Part of a small language model's weights.
Size: width 256, 2 heads of 128 (1 for keys and values), MLP 320 SwiGLU.
Architecture: LayerNorm before each block, rotary positions, no biases in attention or MLP, untied embeddings, attention and MLP in parallel, capped logits.
Training: a variant of Muon for these matrices, 288M tokens.
MLP neurons of a small language model. Each row is named by its layer, matrix (gate and up: input weights) and neuron, and shows model dimensions 0-127. Each number is 128 + 24 x the weight over its row's rms, rounded and kept within 0 to 255. A neuron's up and down rows have the sign that makes its largest values positive.
After each neuron's rows, "fires on" lists the tokens most often at its 100 highest values on Wikipedia text that the model never trained on. A number after a token or word is its count.

L7.gate52 [132 112 145 136 121 190 144  85 164 148 118 101 147 116 128 127 145 146  81 116 139 118 125 127  87 129 165 141 117 126 123 151  89 119  92 131 160 149 141 123 146 104 131 144 110 141 136 135 112 142 119 131 145 160 117 162  84 151 155 103 106 122 159 156 111 157 108 157 165  78 107 144 109 100 124 159 128  92 141 147  85 104 154 120 150 119 156 100 126 112 160 128 132  88 138 148 131 148 162 163 117 132 154 131  91 152 129 132 118  45 165 129 146 145 116 130 114 130 114 121 119  90  89  95 104 127 117 157]
L7.up52 [105 132 134 130 138 131 146 159 153 146 130 128 187 101 198 118 160 118  76  97 113 148 156 103 148 132 115 136 106 133 133 154 101 146  96 163 142 158 108 153 144 164 157 104 116 153 161 136 116 116 126 144 118  82 164  92 104  72 123 141  98 168 138 140 112 103 107 140 116 116  79  98  96 132 116 145 139 144 141 165 148 117 127 167 123 128 161 109 129 125 118 111 125 186 131 128 125 146 143 139  95  98 135 103 156 144 121 136  88  89 178 127 102 144 156 113 123 110 153  91  86 135 130 122 110 126 157 134]
fires on: ".\n\n" 47, "," 13, "." 10, "==\n" 8, "===\n" 6, " ==\n" 4

L7.gate260 [164 182 165 116  92 154 123 145 131 148 201 122 187 114  98 116 134  95 113 102 124 146 103 140 109 143  81  85 123 151  95 160 153 119 106 126 125 141 101  99 118 132 120 128 138 142 170 156 131 117  66 126 154 163 128 155  51 124 135 114 105 119 107 164 100 141 140 136  88 112 113  98 129 124  85 121 136 164 104 126 129 127  86 115 178 151  95  98 147 121 152 146 124 144 166 110 110 157 163 117 129 123 125 141 145 118 115 103  85 135 127 152 103 133 115 145  84 113 118 113 130 115 144 166 107  99 104 150]
L7.up260 [ 78 162 121 142 120 112  98 149 195 113  99 134 142 117 112 126 143  75  94 111 139 151 136 106 142 157  98 112 121 131 151 175  83 151 132 135 126 127 126 132 122 156 129 136 111 183 122 135  88 139 108 138 128 160 121  93 147 140 182 146 153 129 126 141  98  86 132 157 123 159 105  88 102 141  71 126 161 113 131 162 172 124 124 135 146 158 154 134 172 119 171 113 119 130 157 130 142  91 109  83 136 115 124 161  81 174 142 143  75 142 137 145 122 139  76 119 133 100 107 115 182 143 113 146 118 134 122 100]
fires on: "." 58, ".\n\n" 19, ".\"" 16

L5.gate116 [ 93 160 128 142 108 136 110 137 135 116 121 115 121 146 164 105 123 110  99 128 125 134 116 145 168 160 155 107 124 133 136 119 127 109 156 139 126 112 132 117 125 131 101 139 164 172  99 139 131 116 174 192 145 107  75 100  97 104 159 133 147 146 125 134  93 164 107 138 106 155  93 122 159 115 152 134  96 118 159 106 111 109  90 126 105  86 156 101 115 143 162 117 119 132 101 112 123 114 127 125 138 177 143  98 163 134 150 146 133 157 115 104  90 154 103 144 109 119 127 144 137  86 159 129 113 103 135 150]
L5.up116 [108 167  90  94 128 161 116 156 112 152 107 161  81 144 109 143  94 143 128 134 165 155  90 146 129 129 118 118  62 148 182  88 125 124 155 132 110  85 131 112 119 149 130 138 109 145 129 147 113  92 104 129  98 162 126 115 135 107 108 110 124 113 128 125 136 144 151 150 123 126 145 137 136 138 101 136 113  86 125 153 105 145 127 124 113  80 131 137 134 124 170 121 131 113 181 136 124 147  92 136 116 168 117  91 147 132 134 129 113 123 140 130 115 109 104 140 113 111 110 124 140  83 119 144  94 152 153 126]
fires on: "al" 16, "ar" 13, "it" 11, "rit" 8, "at" 5, "il" 5

L7.gate286 [ 99 122 137  82 165 111 176 150 115 107 133 130 144 115 134 148 102 110 144 128 143 137 121 128 134 133 113 175 125 101 100 130 137 157 102 158 122 136 143  96  77  89  96 136 103 178 174 116 165  93 124 142  95 125  93 108 115 143 111 117 160 135 148 120 170 152 130 137 136 182 141 132 152  92 120 103 142 167 112 128 133 128 143 105 103 115 145 108 117 108 137 124  77 149 120 129 103  78 149 109 117 149 103  99 125 171 115 156 129 153 138 161 103 102 137 132 103 112 152 146 122 105 126 114 140 159 154 111]
L7.up286 [124 124 112  90  86 107 153 114 145 129 121 107  97 148 145 141 156 125 119 102 118 148 154 121 117 112 110 162  86 127 131 102 117 108 135 127 115 106 121 171 108 127 119 142 111 163 146 115 141 140 137 143 157  97 165 100 156 104 131 104 189 133 111 114 116 132 156 115 148 124 105 143 129 129 148  93 132 120 135  94 147 108 142 117  89 124 123  95 112 111 142 140 171 166 150 158 109 113 166  92 122 135  95  77 105 161 147 115 161  71 116 108 148 108 165 139 138 108 128 149 171  94 152 151  93 161 173 115]
fires on: " not" 20, " later" 9, "ly" 8, " be" 8, " being" 7, "ten" 6

L5.gate181 [147 149 141 186 139 110 125 103 140  53 144  91 141  95 136 104 113 147 123 154 175  91 124 143 141 129 115 187 116  81 153 141 117 128 145  94 147 125 113  98  93 126 140 127 104 117 142 108 113 143 126 141 111 166  86 113  93  90 130 142  83 144 106 136 108 130 139  93 118 148 133 138 140 109 105 180 115 153 105 136  83 104 146 168 100 135  92 133 202 147 136 122 167 128 118 149 106 137 122  86 134  92 127 129 131 170  81 107  94 159 184 158 123 139 108 120 108 166 151  98 117 108  92 131 117 118 121  68]
L5.up181 [136 173 147 126 153 150 118 102 160 135  94 111 118 126 177 103 144 158 117 126 112 134  82  94 144  99 150 141 123 148 142 133 105 145 152 114 112 109  86 144 176 159 128 127 117 148 127 116 100 130 113 130 153 149 131 180 155 159 142 124 155 154 132 112 118 109 105 138 113 126 181 110  73 149  95 124 113 109  90 119 123 181  72  98 119 111 165 134 111 115 124 101 131  87  98 135 109 101 115 129 148  81 125 140 161 134 111  98 116 142 118 100 172 110 103 119 100 125 107 124  77  84 120  86 106 151 109 118]
fires on: "n" 17, "am" 13, "un" 11, "r" 11, "m" 9, "ul" 7

L7.gate44 [131  77  79 137  98 151 116 125 133 128 133 148 118 144  75 100  70 127 108 104 153 143 166 123 128 143 157 124 159 133 123 130 106 149 152 138 123 162 123 124 125  93 132 147 120 109 150 112 185 181 162 160 124 142 189 144 108  99  94 148  93 116 149  84 121  98 112 143 114 123 126 162 147 130 122 150 164  92 114 142 127 136 124  85 148 116 109 104 117 135 129 186 153 144 122  94 120 138 108 140 100 116 124 123 106 141  61 119 136 128 137 121 118 119 126 109 146 122 148 134 171  89  99 134  97 173 129 161]
L7.up44 [140 139 119 113 132 121 106 143 119 125 106 164 136 122 115  91 158  86 136 106 153 135  95 124 120 141 119 104  98 132  98 167  95 131 181 130 114 135 146 153 124 107 138 111  76 138 153  80 115 110 124 168  99 108 130  94  80 117 113 135 168 145 115 135 106 101 167 166 168 119 101  89  81 167  69 169 103 139 170 145 172  84  89 113 178  94 136 161 122 119 131 141 135 136 119 125 165  83  83 127 116 131 138 107 102 134 143 119 108  67 194 141 144  90 161 141  84 104 179 122 134 147 119 177  99 129 135 121]
fires on: "." 76, " with" 9, ";" 4

L7.gate265 [129 142 133  94 146 127 109  83 114 107 138  98 124 140 133 171 105 106 104 139  93 149 148 146 122 127 120 173 156 140 108  76 101 131 124 117 122 114 120 110 138 160 116 111 185 153 164 132 135 123 126 152 115 127 114 100 147 138  68 122 160 134 109 153 155 136 122 124 144 155 145 113 173 138 135 106 111  99 145  92 125 109 103 144 153 122 166 139 155 139 134 116 113 209 142  86 149  76 163 130 134 143 100 122 103 131 151 114 108 129 184 106 141 133 153 136 145 113 141 136 141 101 146 152 122 112 144 117]
L7.up265 [161 115 137  90 133 116 129 103 130 113 125  91 145 146 168 118 135 127 147 111 101 143 130 168 212 116 105 149 172 107 112 128 155 125 103 116 136 137 142  95 157 150 117 124 106 149 167  91 158 143 130 146 120 149 129 118 108 145 125 149 154 122 115 154 161 109 142 154 147 142  95 114 131  90 160 120  62 123 147 129  70 116 138 110 135 124 151  98 113 153 118 132 163 135 121 141 131  91 138 117 112  95 145 116 144 121 155 121 101 132 132 122 136 143 126 145 114 101  96 108 110  86 155 142 108 123 107 130]
fires on: "ly" 15, " later" 8, "ed" 8, "ome" 7, " also" 7, "es" 6

L6.gate48 [145 152 129 115 119 107 111 121  93  96 101 138 148 104 132  94 159 124  91 117 162 100 137 147 179 156 126 124 149 140 137 112 131 157 134 106 138  98 100 130  91 136 125 120  96  97 110 127 121 143 120 108 120 142 110  80 122 138 125 163 104 120 140 122  82 127  96 152 162 129 154 134 153 104 118 143 141 123 124 142 146  96 106 110 141 113 141 103 130 147 119 162 171 102 115 170 129  91  74 114 128 159 182  99 162 154 139  91 111 159 145 142 152 114 126  84 148 146 149 107 120 132 142 106 116 150 166 143]
L6.up48 [106 171 162 124  71 109 141 115 103 101 106 139 152 135 111 132 153 137 149 110 131  78 118 143 148 111 126 132 154 128  91 127 116 111 131 146 107  88 137 141 130 116 118 116 109 132 120  74 135 111 136 128 156 122  68  87 159  95 124 151 142 187 127  75  95 103 160 108 121 162 161 147  83 156 145 140 107 107 124 111 128 122  96 131 101 134 115 154 148 131 115 137 126 139 182 101 136 120 128 169  96 166 139 120 134 138 118 152 111 142 116 162 138 107 125 138 131 158 139 173  61 164  96 149 102 116 160 140]
fires on: "s" 28, "ies" 10, "es" 9, " was" 6, "ers" 6

L7.gate214 [128 110 126 131  86 146  84 117 127 129 112 182 166 160 143 102 115 137 148 101 149 163 124  99 144 157 121 115 128 129  76 162 131 108 102 140 150 156 155 153 118 112 134 165 138 120 150 141 133 112 118 146  85 193 134 159  65 141 131 108 135 131 117 114 100 112 121 103 125 108 112  85 147 104 147 180 121 142 142 118 160 151 184 127 148 134 110 109 158 181 141 143 105 146 111 116 155 115 143 116 122  88 125  98 151 163 106 129 135 100 109 114 142 129 154 166 139 112 126 144 123 123  94 153 149 102 102 179]
L7.up214 [145 157 151 130 126 138 128 122 128 113 122 129 171 140 145 130 113 112  98 114 139 110 145 118 113  81 104 152 144 153 160 126 100 120 129 111 124 148 115 114 132 113  72 118 173 137 147 105 111 173 135 123 127 150 103 124 100 118 132 179 114 104 123 124 101 126 137 196  94 141  88 113  89 115  94 152 137 126 140 155 144 106 130 131 179 127  96 126 144 122 152  95 149 151 149  98  76 131 106  97 111 111 113 109 118 146 141 135  81 149 185 129 129 148 177 115 134 165 146 112 106  97 141 136  96 121 181 116]
fires on: "." 74, "oph" 7, "led" 5

L8.gate254 [146 117 139 165 143 144  99 136 166  99 127 100 145 131 144 105 124  90 120 143 158 190 112 195 132  95 122 159 128  78 129 125 152 129 108 157 144 111 129 128 154 120 164 147 102 133  85 102 137 121 139 121 134  94 119 160 127 158 125 149 122 117 104 148 115 151 117  85 155 131 109 151 163 113  69 101 120 178 123  87 130 168 117 109 124 102 101 132 134 138 128 115 129 137 123 148 128 121 171 148 155 133 101  98 147 132 104 122 107 140 124 122 152 128 111 141 105 103 107 131 128 173 100 120 113 149 159  98]
L8.up254 [115 140 123 139 157 163 124 102  99 127 162 119 140  79 115 123 151 131 142 158  98 144 120 145 122 128 104 133 112 128 165 101  87 152 173 131 145 111 101 146 153 125 158 172 152 133 128 138 173 109 124 122 147 111 128 143 105 128 132 101 135  87 106 125 112 125 100 107 134  64 158 135 152 162  85 105 147 134  96 186 153 152 119 134 115 132 128 132 132  83 128 140 177 104 176 148 137 105 169 121 123 164 138 109 109 117 160 110 133 138 122  97 159 114 117 129 122 114 126 121 139 127  92 140 106 109 118 132]
fires on: "n" 18, "t" 14, "-" 12, " " 11, "m" 6

L6.gate85 [140 159  97 159  95  85 141 150 152 141 119 124 104 159 102 129 116 131 124 144 122 129 144 141 125 138 125 161 130 110  69 108 166 136 125 144 106 118  81 104  99 143 146 151 141 140 121  98  83 171 111 153 118 139 136 148  94 102 127 114  96 127 144 122  93 160 138 158 127 174 133 121 133 153  76 131 104 131 118 128 131 130 148 205  87 141 113 178 148 154 129 143 146 137 130 132 127 105 129 113 111 121 129 140 149 135 118 123 105 127 115 125 122 111 112 162 136 121 111 125 141 163 154 123 148  80 140 146]
L6.up85 [119 154 160 102 121 129 128  87 121 126 152 124  87 108  86 143 186 147 155 140 118  74 146 158 111 117 126 129 153 164 146 135  85 127 132 158 123 123 169 114 156 116  86 141 105 163 139 140 165 137 115 134 158 154 136 112 115 120 158 150 131 119 113 117  78 136 137  95  94 143 147 144  70 128 196 108 125 163 116  99 106 107 121 113  91 106  96 124  97 123 130 106  95 109 143 159 128 130 171  94 168 150 142 111 158 169 155 125 116  97 119 150 113 123 121 152 134 151 135 159 124 133 121 114 130 138 149 133]
fires on: "s" 17, "es" 13, "ose" 12, "ers" 9, "ies" 9, "ists" 5

L7.gate175 [132  56 149 148 133 123 123 137 115 175 139  88 139 127 162 118 110 106 112 174 105 102 136 132 124 124 118 130 117 157 145 108 117  77 112 105 121 161 142 162 137 105 170 110 134 102 141 165 140 124 103 113 151 115 173 133 157 103 137 139 188 160 158 102 130 106 125 112 157 112 125 152 134 123 124 137 142 121 101 110 114 134 110  87 165 109 121 109 144 123 144 167 110 173  76 132 137 133 150 122  77 141 135 154  85 131 172  92 169  94 168 111 185 134 127 110 113 132 135 130 165 143 161 123 140 113 131 133]
L7.up175 [136 158 119 132 147  92 141  99 159 134 116 120 139 110 114  86 131  79 157  91 100 102 107 157  98  76  96 138 106 102  91 128 115 137 126  96 134 144 124 146 124 106 130 110 165 139 117 187 113 131 135 114 110 121 105 144 131 134 134  82 132 142 123 146 123 116 118 161 130  92 139 182 143 116 100  92  92 132 182 145 111 117 137  90 107 139 135 105 168 117 108 134 153 122 152 103 162 100 105  86 140 114 134 123 128 126 123 113  87 110 115 104 154  97 125 115 100 176 145 125 151 190 136  96 157 118 120 161]
fires on: "ol" 19, "e" 18, "ater" 7, "u" 6, "ult" 5, "er" 5